Part of a small language model's weights.
Architecture: RMSNorm before each block, rotary positions, no biases in attention or MLP, untied embeddings, normalized queries and keys.
MLP neurons of a small language model. Each row is named by its layer, matrix (gate and up: input weights) and neuron, and shows model dimensions 320-575. Each number is 128 + 24 x the weight over its row's rms, rounded and kept within 0 to 255. Numbers have three digits each. A neuron's up and down rows have the sign that makes its largest values positive.
After each neuron's rows, "fires in" lists the words (lower case) most often at its 100 highest values on Wikipedia text that the model never trained on.

L5.gate727:120167119127132130111141100154117142131093066168139126128105120146134121137156145162112117118128115095146129147079087170134139172087131127138128160144136104121101118149136150144168124062131133132210066132150103132111120108129129090133133172145115116104124165161125144116126135111164123128101115123162085134102122132112146096142095166123114152160147145093096101146158139116131159119101122115124128139142089150146112066113097116128151119097135100127172144174102130128122142104151152119128134154126130111121138119136111134124171147135136133160152115157116147157098126115105101141184129132117177117086174181099161144144136152083098127161139146138116172121146156193142095150140129089192140127138172155108117125130128105147167128083131136111160155117141109130118087083114139
L5.up727:150161125146135147113112149169149124156116124105120133136148091120118141124125116123121146106123117133110161106116132170143155111142164118131129133134172098097146141139146141092161105058126144129133130153170118111110112126135116110169123094137172134098096120146170111125117091080169121158116170128155133140109118156130111155104114173120117099088113130122114105116122123124110143117139128118144129127144128171149144146140150139127132158134141156157125135149093125108112151154147114123184132173117107127123148105128077143126126131123129139152103124119088102163100138125086142114167149120119160072122133152127184113150125179099127109148100117124082141140142142130136084161154116141151088089136148153113127125106155124140142150168092116124127134156133113135087165130131149
fires in: "in", "by", "to", "on"

L5.gate2217:137133128141172115152069153154144172111140069102160145130113159136104130151137123108181137151138106183133108172144176113138145126125115102126106148150154118121099125157068087143145124117176133107137146138119110107145105165130192126162131153162113173144171122106133083117112162088129107149104103098116116122129128095163122166129140159148134106125127109131113138135119107144137132106090135132104081132154141159139116107139139112123114136144137123110119135118088157084127140158110126144125129113123103093103143105146128118094151142140151127128124145124105107111133087121084111165137131129128149099169110108122165170123127165135128168082100108128112100125153171125100115127130126144135117159141105164126122139127129157169178140110160123138132143134140110149112118112075138
L5.up2217:176070094155110137158106138148137113150142151098121142155175112171107123133171124111131118135104095116102123130107137193126136131106100147107139141089113170142118138114139144107126097159138102121151152135107125179124116103114094120085181096164119105120139147187100176112158106133132130127091118094137146131128094102159113127180112127132151131120134122123108126133119141134127119187125155146149148107152116154147161162097135108096153094077133155118140112074147101124126095143107131131155096155163171142148119155112122168149172156150126132107106096107108138137101128126117119118133135090098119085156133138132166159146127152125079121141128116175106117137142183131136123094172133136101164078153120170139128095087174123137114131143154146136203153113157180102138139096149132
fires in: "to", "that", "not", "can", "which"

L5.gate1467:149134124109122137128141153086105173115149161123127110116131092180133163104144096160147122152098135131093176106130127120117111155116108089129118173133172140119119101125143105155140135119127116153154130150133150140157105121148112099098111130114145126123095133128136143169180189169161174105141127133130123143119114151160126116148131067157127115069123120078124097153115150056114130092126119125115125170135103148103118091106093132114170123132143110135135106128086162146144143131141149150131129114121126131118149110125130103107174175133074169135108124094147117112129090129104135107110105095110163113146183107122160153160110166088154163128127112121100083106167115120141101152178125155129112101128170156142138142167162164179165113126088142089104108094118121135129136149132112
L5.up1467:115087157154128076119149071131104119139117132122162124177134107120137152090145123128115149159126099125115071152109151109118132123139100138170154136129143115143131107094122122132186164110128142102105122151094143074117102159132127094127140136154116103130133167112116110125137124118121128098072066108142092141149134152134182109165139134109128150104152148143116127075127130152143139111096117073147162117162096173119123153173105147105141138133148155098152130160121131144135129107160171100169136114105071156130150101098114126131138097114122112135140085128149078158121140154132141087148110113115121080128135121119162117197100174087128147112168118095098116137148137176156138142108121126103132115160119124141142145112172121159104176126136142094106032153140117134110134085156145
fires in: "to", "by", "of", "that", "with", "from"

L5.gate2043:132094120123107118121135144151134158134099114107185105146103126127139145071133112133156145120113152105104127108097163159161124125107112150091089133150110144144155133162150128169155129121129175175174127102132089145132141177125110166102142092095072116104086099143098119141115098149131125091106128123139081096135128128163096131123133153132135147134136146084092155169141140139122107132105114108153111150109112167120093074149108119143127100149126146086121124127174076174100107148133142114145099163136144110091140132133129095131147127150118156127124104102149131136092130099134085089143128164114104130131128136122115138140156135102103133144133074128127169132144104125135115132166145119166150118137092136127164157099148133122178146106103094128116138189104149129098120196138144
L5.up2043:139124125118131105157131107151149135172137096169116157091095107151192110144130126166135157155098088124141092126126177148112124120121117143139179119110141159090142129085179157107156101133102119136120109107145163137121165122139163109116149135126078144145124117132140127074063145113116170111124137132105140123110167140147137126146158074138122118131142136105113127135175114158110120091139147157113168084139149137123126105120133110069154132110116146166140126118114163150159137143100108116132107134116097144114135130150152169114102122166058131139132173089131095098090083115138157113129129122161127108155102108120162088127139135138124101121159100099136146144129154134151153136134095171129096116141118141105094119111104134148109159150103105101085121116131138142101094106142137
fires in: "to", "of", "in", "from", "by", "at"

L5.gate2069:079113136138139100098110104132126186138115112113117111086105100064167133109134115088124100171146142129116164159162147149128155122103106167111094142188118138111144169142159103168146115123132132122138120168150112176132079158104140154117162127074097186156103134113122115146113163119116080142152147132165183161115147099112107107083118085101124133123130138123119151149150145135095113141138118168117129120086103173102111137117107113111131143125152143120129119158135158128162133128129110166110181143147138108159180105147132143117188153153129137073167109125141122131073167132091119166108137141109133169087117084111144127152064121091104144146141122112147124170121147123119127154147152176152120138130126104111131131127095118111121125121141118139164109137147125135151144206103146
L5.up2069:110138120153153078103125110151100129127141178139120087114111129172102163105147122166138118178132100124140145127154117131136157141080149097118158103124121116151120105136133136108138140152155120135166147141102094098123152132102112131154117094111132121194127126152132071112124155105114104130124136062129157118159102146150164110119078119138113176137126101149127111141148126149137128125145155104146153096117088164103111156105122103104151096105118147147184136206120155115126114147140146146128129101142111157132095131120111108095127092182135103135092107100085104148102149133148119121174126127135127112132133123151113153117133186115108137146128106150095128100107112158118142122082107139141101138106096159101128077174105125178157102134115150133162132130073131121149160135134099
fires in: "as", "a", "one", "an"

L5.gate960:103107132089096098152135153159128177125128143139137138128092107070143136103141121130146122116127131137077114092149146136130172111103151123142130165115115135123127139120178148126111153132124146128110073106114123097151100144124133109116113123158158167084127122112131156141141110112172172169139082137149105109133077115110125155126160118139150121095156103153132122182130146165088178186137103121148126102117087152132134132152121153087111113105128121122114100166154104129156141154107100140153144156111145128076119100137127158089121151165149126112129105137126105122124144130119148142107143122119165094151142134120139096097175165131139138138115145124188149116126158125141125135124091165101132098127119132112144081111136158129145169156134116104131086128131091082102173108100178
L5.up960:160110120118130100112114116119143130169146139157156163133132168145128144128154162139113123130153132096093130139147147093131142116136106129122128104144143067148131088141137178096162073140111167130117119114119141088098114112125120149110137138111061137130140150152106106092166150119125099093135088082109150153077133139125148107120149130154133142109112142147122151136132114099151127120115151093152161108136158117142141091150118138147134120094108156176174051144091129136125160119111140138127077168106123101127135112140128129115075166119124120116151169149166164132116126091116121131083153128166130123136155138149137103134190109149061111132115156107132090126105135180144137128125131129114134145114131135096131117143162134163111089172118134146082114087132133117118136133094088
fires in: "by", "of", "to", "from", "with"

L5.gate617:084123163164094128138128146116133095153089119137125152115096114078136119129135145138147112098102079148103096088134114120124127147094141151151162106148114131137120158129136165089111144117119157168178107157143118102138103096114094135124138114110127123130181081089162126084152109105134121123133147144156139129117090132159142120114090086110128138138149084156114101149158098128146138155127130111109157090109118141128097107110179160142111140106099133152095110122153133116113177076138155097127168114162129105175102096167148129128123125176186121157129054136159117127145111128135149166147113118138108069104152107123104112098155092154074087126147154150130124151088128126107143132135089125152135123152093170124109143145128134127130111098089164125109081135159117119133109111136137
L5.up617:122094150142095144149105193109155085174101146116115187137109144138124098155151137153121117122139146135144147131106172155142157119123111131122146153135122125134145144115080140160138117118116151139176151119148114156097114132086099154097122132126113153103125160145062143141173117121142119176121112115125101111131126121141117106102138131099104136130127124156126131137146140153091182138101136119159128123160102084163135116146133178148094125116127145166106113086154120126124129132150104160158144147138109138114141087143101102117140111124140178102103139160110156155137124110153127108153109095137159093116116160157145112119133144107145149106143094142117151151159101084145139170098130128136096153124108118139118139130149122146162104187140170119188141125133095158117141085163097
fires in: "by", "geothermal", "through", "jump"

L5.gate2202:150156130120120143145102133150132143129153108123155113140082178131140126178134122121129156134137128147129158095127091168128174114087096154128122113112117146103126119170134150120158090101139128109134157121155155131108105183116162126136119127144127134085066142160095140146105117146121092117139146137149125123091146134121118136102140118058162135141126141079109122146136157133205170094121151121117085155130077161111089120180092131108099090167091136149145127137197082139074133114162098185122158125139140130118109129155105061095128122126095129134165110160137156138123123154122077131141098113152185159133134131125110131100123105115129125156131168143081113123147102130135120147128129110105132102167089171102162124123100125105129101125151144112148119157183109129139138128135139
L5.up2202:098159123150127136138138173146148144165162133106093116180137109156116106110146159104129113093086130142102105130098086107164162138164113105108132138069158132196143147121110143152101136104117115163102101138137159202138122101106119125118091160148129129119121132130144151181146142125146098139113133118129168098130149077138145148090115155108147154111167142125143098153168120108128143110132139105113144123148141168109132146112147119152136092153143089100091107129126122087096140107144083129111110130122188131102137149115146109144142112107134084132146126099145095159126133046108110124121144103073157107142115140148150156140107167098138091144136145146127145137095142146108130144124096152111154106126118103065165120117113129126127137141158117153116137148134148146147166104106164
fires in: "in", "from", "take", "of"

L5.gate2210:180122109156135089145128119156102156154117105143148127117169182137110092125128142112095141130128126146105151146115123165138059153125107115137071091139118142162117151118174133122076161072124149093128172177110139107099113124077163144147132127154101130155097147094146117137118146093129156131138129129136136153125120144125123138147093100185141144143121156143117150124123153102147110127118143137171134131115143126194125132124147128123124141108085134119116140164150100152138168116119115088141143079091109125079149120141150139147076130175107126165129137162114090119135114127127139116132097087100153147121109084138105099125157116136107142166169121102096144138187162113117118113143117145140133174144147104131151110116154142116156115126085149119130135177138118146117163184097110
L5.up2210:152145080185103075119127142136125110161114106148110141116135136114148111108124105129115150118103143129100114109152125168167115149089115153169098131174112126144136149089120130139086182167103120130146120164137111114133156089164095088089143114128125110139100114126158151126086091093122073158138146125132149081136133155124147150139125155127110095136087129097114132101162137079138118172182139104138150119115126181113104186170149109104131106147113123130132095107162113133128164149141155200172131134144106139135125122089122148122114115154137132132071078116150100129113117102093111096125102080109166129162109125141136125144120130115135167108120125097087121131139108111140088137075147117111164162112112145121090138081104155168106119114150139088142123133112137124114126155135128
fires in: "a"

L5.gate718:129144139131133128157120094143086136135142117119116134132155161136128120152116102141121112162143127104154127161124117132156095177156141109111097086138130118140118121157126139129098128125148139144132146139105154135051102114117134115140131160120143116158143138158132142141156104167116168115075131115080131122149118140151140100124114097155126161120144149133162103126128103081112108162095115098135143131132101149100156117179139112121116150150134172065107149117156096137081125131139206121184126151132154094140113117107120107111118145138073122125085167158096134112105131117093200128117124161101132135136112127098165204120108133143131134184132167097154151152149119125129157154131127144145137136097127136144145096066116131127098108041142125096122154144126198151152127119137111
L5.up718:134118117114106126149139140114110145147119097119114130138116157122140162109118138145121153183090130104105156143129115124157157167165118141122109126121103136115131138079136137112113121188103115148165120118128130087095158143160126136126106139141149131139124119146147117111083157154136123092115144100164116142116100091147121123164158150093119135163149094135139147150138132081117130138121128144157173136172110098147133142094110132083143105144108115163111132115115083093103128135118151095129115141153172128091170100162132141136128143177153075122128143105146118183127193112114124145110125165134159141135136137121111155134128100115098117160137128103102130161152156178134154179154081123096121107171137126137143113122125111077140124107113091145119126128113152149103101097138143
fires in: "to", "one", "not", "then", "instead"

L5.gate1658:116174096101151121212154139130143155123130128102133113089146115137119140096131129122129111143096106139084137132129120088112134158123071172129114110111165117139130124133150130157119147136118161127095147119099134161099143127140134133184127136101123093082150164153177118143129102140163100106132128113100080138102126143148097109170118083120135158134150152146090134158122143131100114170154088128122155148131109125135113131136126187121170122129067108088119173143144095145154147140132121104144143120163113094143144136140152132143142111106126125167117134174141130107132107156137137114116097147127152113150105131131131120132131149151162113085154150108170172114157112113104125108174100114144143118129109156077140147100125111112114140142145113133146153128118154127118144142156124
L5.up1658:087128170117110157107144116152150130128172166118182168067111141114176145136080080129153101141130106143131119127159093110107126104154114116098139104134159118141116140143109138116156142104127095094102126094090187174160187153132189121151133150126158143132142145124101140120094094138149170140142130124122126119142141106161162143130098162175088169111102101146124121107118155141164140163058130121130126127144113112151111101118133136151135155100111151098092168135141136123099142119169120103156123135119093122114129086085149135120114139109111114098164132108129101104113150126165136115133113144127140118088096132166102117145133096117106114148156119112136130126116077112134108108119124141155132148141098105134141121148144130117114136115139106127112126124106100136121134090152094
fires in: "in", "the", "of"

L5.gate985:136140176125130111173099102162155151121116086098066121097109144123110132092116123126135148116108150123138125102099148140139140111104083118138159116143143098116149133144119130124125115150139141107103106095140107170144134139118170150155111142104109127073108111047122133134102120137197162140097124121113138097080133110114144113096088118119159156136153155112118107069146145100135145060079115146160142164153116102117133091156130123118176104083115130096126145172129116100117129150107129102155129147100147094183146139129164132131124101127092151123128116179125164161111141139139137121155120125117104095143141176136095118147136166123074141131163151134162143134105119160141113169116102119151106114153120150131148139128161106139151107136108163099118148178141126148156093092115164
L5.up985:111118128145133160158166120125135114128139138169114146158092070135084125145103168153113119086110119111123144117160132128095104159140122126094159099148127160146130086146123126150174125162152103099098162142100143111124144101150120141115122105106110132158141127100079113118134103097109086110109139130139127133166073160141080120097146133124158123133121149157129120122104126128105119116110127167167113129180136145124165111102135102139148090136123158134118091074143134133158119112123110159100111140136166116093118168090138129096104131159141128104127139130096119136134085087135105141124100117101124141161141081126116115105176125111095141146196125151182186120111099092139113114142095123138157125168137146085126081157126144143138133108132171101119161124102120139081109115191142
fires in: "of", "for", "in", "at", "from"

L5.gate917:117102121094105136115111133084154132139100093133155147166130176106175159140105166116145102099130123138103141075139125137154125130092090148122133082145111102160124098091140143147151082092098129129132105098132117137151155142119126066092143108102120115127150141100135122140143156145141127132135126119151110137108122127151103145112167124114126115185109151115140162088149143117146086146125137062125119110142111146118085113138136117097141085160167104104068149130146129157155129161142095122111127159112101097129136122101147097100131139166102105097120115095186116120135124143148146138167101099078143105117099186137118128118155138144098132124132115098097095101130136146152085114121124136126126150083145132134144162175143158154125126154118125137131092062119150141144161116137128
L5.up917:110108122162149141142137125114116086147098117162147140134170109134144145083180134141088180108126095148101119109138109080134101146109133139105149133124142096099139137119169148113138120153131072100127113105088124125126144124137156159063158085119133162092153113161112099132135140138141143118140133133146095111080160105135154140096086107162143137075143179137141143124184125095108168153139127094106105147140128114115139134168138123107094156127126149167074123147118128118106140143147108119093108113076113156132170124150108096078149117061158139120132120127168117116142128120187134138131079157148095138120103122150090160112104072166104113194153156105125143150132137149136149139080135117150094109142174101132149123084113140080151118105103119143093120117130102149097109096135161
fires in: "for", "on", "to", "in"

L5.gate1891:112105150130098127128083124138136113133143127091143111124138124128171154105147142134152147126109141126097146125125057154159137123124100107143180117164152124145149165105153105141133131141082155167173146123174119119134076098141097133102114160128112139147103123162096125122127091061102137126141095138106159122127125153101117141124135077120167136143170124126098129111120174116113108140158163096124082129121067156101165115119154170151116141161174135123123154145137152151129140147142165088132117161105142124102134165072138088133144129124167108139120097136129143135148138139142043096105145166158142142122138139122100131115159105172116153108124123108115145107105125176121170162102109154124151096115102126128106098102147127120110146120070139130144150141179119121103109136143108
L5.up1891:141160121115128099130117118150140145114128125114108073090151115100123126094149135160153147129139157116104164137133118103141130099113129120178119125176141137112096117116147136108113115131053100108103164132151158098140130122114136123130060176129132133121087152080108135077136066139093125143096133127171136144129140114141118148120127143121126096122107135144149114135143193089095105151140112137152147121140114130127137140140156164117118143142117146089120116145131078135083177126103161131076112142127162079090138142071140120158122150118148094125093133139126138155154188098118054104112159138110140116140152108087149199119159103140113112176122110114131146139142114133109142125164094133062125124115135149147105125086126103140110131114101082088125091099123155128116133121159101
fires in: "of", "i", "all"

L5.gate1768:153158136130113118126114168154129147113138116129108115148126112109142141145092113141168091131123107124166071176103111100085076127123175150139159077127103138131129155115142107122145143129141149117097061149158132130146105190146126157111143114123149122152147157173119110122132149137120144147135142105104073114138148138126168135130082122130089153151158140088168110090136092108172165116108136122139150124144145164138101079118127136132131176128105138111135108153110128123094140144142103178133110107123127165117154144111099155145158139165099088134090119136134152124086143163128165150138095139120092125099139127079102149119117123126149117126117173149108153135104052164142122155143106117119184114119133158151146104134123141129120096150159107155099089129136085135120091105113137
L5.up1768:131101089080091083130155140143132111103162099130160158129156140143133092157117101174108127162121138085133118149109116157107109133146123132150128133109141137157073125144135113162170160152104121155133132083139158136128101086128140134136128174154067157104133116078121114143118162137114104126133107103130100138175137136154102122140081098113123123143140141101137140114093148128100124154152121112144134142155079147123138123135160094165131186129106120108142140127137099132130132157111114160145163147119134110168110120123144163098107124122111106145129150133095105156117130151133150105119139140100117118135151176090117150112125124129143142146111121159128103121158099140122102082104115110120150099074160115119146121157135114142098126134155129148160096129121117090120172130095114
fires in: "and", "or"

L5.gate1639:168139138145123132128106198115113128071106119108137100123135122117162158144155112100154144102127103147147146147127146114123126160063149118105081159117142155090130159085132166139147119113116099093139114118154133096109126134120086120124124123156105141164126125142145164164149110118136125108151116112153126097154115141140162140124154148150132080127079139121113127087188098120121061123113125136145123165121059149148137123118146159144185120128111151135152163161121160104134128136140150158127118122137109074128125126082153128142064157152088157155090104108109127157154115138180162102097151124127132138141146108120164115145156146097125104174146109129153158138170134122120092173144124124114113126132112136122127086095088147137130179152141144124145135123109113160158131152111138
L5.up1639:145129124127140159137130178147106133136139086163125134165133140110098166114182129105134106072161132102122139191120148137143137099116146141153100113113101145112137136093118108132138165110155148107139147139152141134145114156084084151085139139130122136173144095135128162103135108161152115137162104127125136120124120120149191155112109130116129074104088107148164168117155105110124104144142133095150101151156121156138134099110123142131140165110154131151152158129132108115134156137154179129119145133112146124119144113126108120145125107146148171132106143126081095177144103096148108106107162131149128137173121161160136159123098164129102110094118063147148099146140146164131090179128112156109137150124103139119135117117142144130145125140142165088171123107124123128126158135138150
fires in: "of"

L5.gate2095:129133131125134120118164084157089081131136118161088118146111138085107130121149134080109143120128113148122140094158135129090118132115104168107135117116117136141121116115101131114116129131137124169132162112124116134134115152132094116144104158129098139122166104135109073134132136132108116119146099139145116141114140160104161161105126109096128099143110096130145113090134112104123123148144178104146116117115119098131131128123123149138136142085148128099130099119186132117104117131090131140101097110116150135144157128117108143115102133138145170117091139111139156151138070121091124114148101126103147126119093152127116113125114126139059150160132141160169148151033162133110103112118130121097161092096147153125139126119154109125167160131106145115144095159134139145159130129160131
L5.up2095:113114102124108115115146123171130128133135123179146128149112151159134148120158109108117135111120137136121143178137118116074125122130142161115132133142130113092118170149116097163170163129100113176109126125136112133110051091152087119124108129136161074137132098135133117106132099109127184096142095141142120129161133145108163125130136122139135148143144093085200075110128170146142136128151096112119118140145136165103111098086140129164125083088138114118144131123120134167162075108119115142100094090127161148120128115136112114128135153123123154125124124106120172135092135123143144112131131114126134123116153154127143157099151149162070185099101129134142131142082154113105097159112096165105118086105138133121152098125160141138128161122131122090092125138114120127104175092109108
fires in: "and", "in"

L5.gate390:112095061083116133119117170158110081121065136104117157177140162179121144140146107072140095124099118159119089125096156126132122132097100113095090105121155135122122116146193179101081123108111107172118111140122122123171107164107085079099137141170114117124119099122117136090159124102149145132114130115102110099163140117087098086138113114102132128085165147136116142081179163120176076057096153123166159128146109145127099131134137133070113139179124164093102135111111134154111111117147145115119109132149141125108155137119117112102152123116104113129117135121119144073136140108174114099144164105094120166117129115126145151115102183126180122128114131122118148125135117144101175102145105164119128138097096141117164170141118155134167146146113129147168129125160138131096117103151136
L5.up390:110117190168171108150150116126138111127164119112155104121092161108121139134147135125122063130125142102131150130153149121136094118115069106134123137140172139145114115116137097110125139148159157138142136137140131106093163136114090159154118122131153122152149159115113154127104121089128108111144090098144088140080132144106168129123111116169085157125115147135145150119142124164106149154137076118148152096167133114164130083124097120128144099129115109159112141171149137153117132088125139118143139127120119174098087149146195166125149115144132130131146150133143116150171108117138092105105145133115133125082141131113155097114118166111098116151121153137138098128086119137122109086082140129113128111100074177138133156128089149087125121098101136156124155080165117121099109133146066
fires in: "of", "from", "led", "and"

L5.gate1714:150118099099107160100084117125141102127087128179128122145109149165130118172142112134118153076112116145115107129131104137115138155121119128134144134159118123133085152134158155130131097088143102137146084128085103155113115143087140112128166115124152142131131154148151098115155106157139167142162130127079112138149087122154130138142087080126128123126127092144066105152150120126085110098138093104130102118150121127133128099109172098109105142101165112138110120106074123136148153142136146126138151147147111118117111094122106085129129114128116161162104098179142094152123093140168102049104142127082106156130156149141124127122159110101123115141129104133127116184124082171099123096135063112141134171126179161108149112141121122123168124124131145103148116102123111141134117152127125
L5.up1714:140133091152152107116118139129119101151103102142109122154088106161120130127093175149112109093155093147159108088110113124122113127086138101136108100154124155110146147131136093145118105111149119116136043127129099071115116102079137103100081141151096155107117124145115114093101124098108130120173113141153127127164109134141123155103127129165090104141134097161107137155144164120148123151159111108129103087108092098124148129092182109169131135175135154141142182116110110131084169138144172150122134076158070122122123128089143108122136170117168151136113118170173111210136100150171125105133099097102113131166122137115138147124114115137119128112160132098128134144161076159131111117105087162106170125150109140143169087121059156147186111141133133167128114126096109135137167164100133
fires in: "by", "in", "at", "of"

L5.gate1231:157134119118101128140116163126140082141152167145112091095137109144113136100155074131098134137145144116146172107128116132123146079112149172122155133120096142135139129133122100115149141144100095129105115119124131153091102094112174125101178143139131152122135104109114126124088133096139163103153152127099102137151096145128153126099127070136144099135161109139122106103103104119142101074099099114082056120136125114134165112113173120143167084140158149091109157119128167114142129172157125139110157152095131094147086125119166097109118105130107154118120122172145121155163117106164138123090073142096106106142116105195120081114154144097147116088143111116136111113153133144128084155115112117134108134150150145073175146130114112163149106123148126102161143137120142093144108160137145
L5.up1231:118131101061114157131121137126165127119120164134105119096126124087118138094138123114115132090126129117173155122122135143134093088136128160126144123135100133117120107128147144124154154093141101144162087148109122132106104127122127113155154125085141117108077143086151099094131109144145104128162186094162111111128112124086130100129111141119115110101157117158125109152096125088111139140106088090105087152110121108157167102131158145094132126165114159113098127146119133115151148149125144103098120138108116091127096126111120104122130107156133122203174103151140091160132128117147078163106144108102094117098119125132107087171173150060129144133148123141134126172147119127132079118174114149190100146107147127120147175146144143117113105140118130116123153098153118105142116153122158
fires in: "in", "on"

L5.gate1526:095148134143114148139099148115155159163111137144152163130080085083141137118151083147114134139130102101105127093143149114130123135074104142103182158125134114127142134132133125115155122144140141140090149118123158140151132155111144112082080115120116124140147108136133114138086156143100137129094108095082134098146147110121152162116149113133108106127117106108124150100099160117130106161134141125168142134085108095127149118155149168153151157175116109125112140142166111143134143109140124122099158115104131116156097143105127128103123124130148123147134153088129125122127166128107148080062106092118095145133160139098109162145099112091162124172173123108148148134100129103141141097105122147127161111131096148144113146184149125078144126113137140171121094117090144150139156120117134
L5.up1526:077110114137102136093074163071120111093154154174165135167133111099128128144150088116143089121187134134140131105142120125097126114149098151134169150155120150092140075098130133108109130124103134139154158156138132124102099156138156110111132137141150155118111105090109075113128127165107125143143090159112133109148111095149130124124144126122109115118120155131180122118114072130158138139121144126099153133104131124142152136163121092115127146098136138111129106153136107176129118102139128163101121125132089120145126161169123111153120124118159107113119160089105124117151130138150153141092159151183127139153109146111083120181119135143162118143128088111147117102118079112138143086079143139073109114129130107118145155165105122128065140118104126141093106160140131077111115078124093
fires in: "is", "was", "are", "as", "and"

L5.gate860:166086159139121152104124134115132126131093152141140103091161132083156168135144122116142152133166112127125154123121120112160158105107159152179134105115164148127111155142125116110121114122137134164091093109112123117144101092145125129121167153119166133130146122166162118110127120093128146142156177135128131164116141132137115133136151145113143087160143079128150109157134109116122094174190152108106130156136134150123157125121089159146138125121149119103132151111109099140117132107133119128103090103146090105146119137101103107142147150116085161136120118189140120099104112129133075136174144135113149115145146145168160141090102194093147140168128126117114108138151158130128140130153124146134103114098134105121133162135162181094113122151158149141084070126099143088095157092148149
L5.up860:162125158143105172136101123113142135095134172122109117101123140147116146114133130147130132135176178147121163141129090104125100190104123153148129144129124098120149208150099163132137099118117154120142103107126069126159140118127135160126128166156103115101135114126173135109141143141112097083169137089127139134154138100133146090117124101159128137119137082150108133110131120134150083154079121128153170128125182145157184107118098140151071138109104144157101108141109088135115120128119151121126115136148132141114117105153105116129131133139085121137174172114126169090129113122125113115143113108147108169125140144123154100101137153145112123148097132148145077117131126144111141143148122128132107141119147134096102123158145159121097114132075132102084114120108164176153151126144098
fires in: "in", "on", "it", "along", "through", "up"

L5.gate707:113122177121128126169132159135128115077153166144117146125089137159097124090129142133158147105137141164106145139135080099133126134134108145133102103113152141134143135133149106139191111131151140105106123104098077156155132128096130150126131151168102155131089120072105096165134180142115146148048136128144167098158132113144129127145116150157123164116083119140102123129116138099155130101125142121162138174123119125108197135135116112145149102105153150115143147145086100114097128148121107138135127101127165093153151158114134141116116152125149121136162130150111158141094124090109150121152130157106092126160134123099092120163153158118157128159175140108183143133162131147111104113125097171131154069142131102145120115173148131157143131160152099125115119115176124149146120154124113
L5.up707:133110129111129166173174133143111125111150101123118149116114167094118131103136141127156127123091167110125142155150103098094156091106152126151161097110134113181131116137160122116184130085157115147094133166116145144163160114133114145124098160114095118105147173162163091080157126133127167125113146097146133157191131135123134128134133184164132150102130145115134139107140081129126124131126122149122098142172139114179169095074133111097116107105104124175101151140088125115120136136115075150109110166145126128101112075103127144087176160158108099134141129093086152178125120149193118137123101131126132152122127143109096146131147112094083121133128110159171119131140118128089089129120110145135132107097120111127112099160154125120131070126139125113127147101172116128113111130112108
fires in: "the", "of", "for", "from"

L5.gate929:121139136122090128144114111103115144145124220183131156154161107099153117146126129141118130135109141104106187138106123131106097101094113130111100123102126120094120117122148108129108162125107149118122081135138068143120104145122159076140148156114145088153177115127097112143080174132124115127130121132114151144131129143123154103131116092107144159141119134154117156145150139091121100147192154101131196137173103135133136133135100120108146123138121143148156130134136142139139159158114107099167132143132144100097128111119100142105155138133127123111114161127125128162135154145073140126070094113139131107139134106156164100111181159094135085116147139101170134138176152136130172085112111085125107099107172167096152091137123157132135131128116162094132093147121146141139129124091126
L5.up929:131138146106107088134118109072142129147134162123130166161114152155139146115142095188154146155141209083137171108110154107155117114091131124076087133147089136093075131142077123167182130105110126116102104152168100095099143134117138141156135138150120109139138076163112157131136157120144160121146159127120145122147102148117136132148117103146101117074142119131130155143114112142141123099117117136116167147142149129130125150116140152103132131134124100145146119124130163149177131121121117127111101141091101158161112141157134153121164145137152097114155107085128093170101153084121181106102120115148143100148136123132155137102137121128128081135167069108139133137135092110127146102140109152158115126112131108110111122075094141164076127143148093112106106136094141099108146155139111
fires in: "to", "a", "four"

L5.gate1694:123150108148092083076135136083122116092112115153134153133159124130116105113124118143161133168114105140151167093081143172142149108142141164123063139143126089118137113155146112132109156114160078156090119112145126129124107145148140107135123157108126116077137098167102099112121166144091134148123180105137120167106146150141093152116151153115117128158141109126095105145110138091134194124122104089150144092091129083121165106125097161143149142103131105126134108168128105122172116109127101102144068137107127127137100137132080103111194157131163084163146073121113103137124125115172078131134129127077127138131136138119124134130096105113142150125102159149137137114135128117127103092105120119122117127115162140190160130093143150120144139129124129138129113178131145137120142090116119
L5.up1694:114121158156122148094145130111099125087126152158100110129137124144138094077146100124146099098176145153114146137086127150166138135166117119148101110151152165110122123169097133114056171153117136141142120151149146093133134123130138113086144156120156126108129167127147155152135150125108145131119132125106121141133166113167124144137113148120143165143124129131138107164138159147109205147116111101118152119135190135141133131153117168109099121173100097126093124087166130157102147069142102070120096118140124133118120103082121138159147150173172059145131144146085143114146108121166111150112131125140137152106134120124141137125153110111106188143119145169124137146107126108119146137145160107079152104150106116099107168124118187121112134157108112088121111128081140140148144115142133
fires in: "is", "in", "for", "are", "can"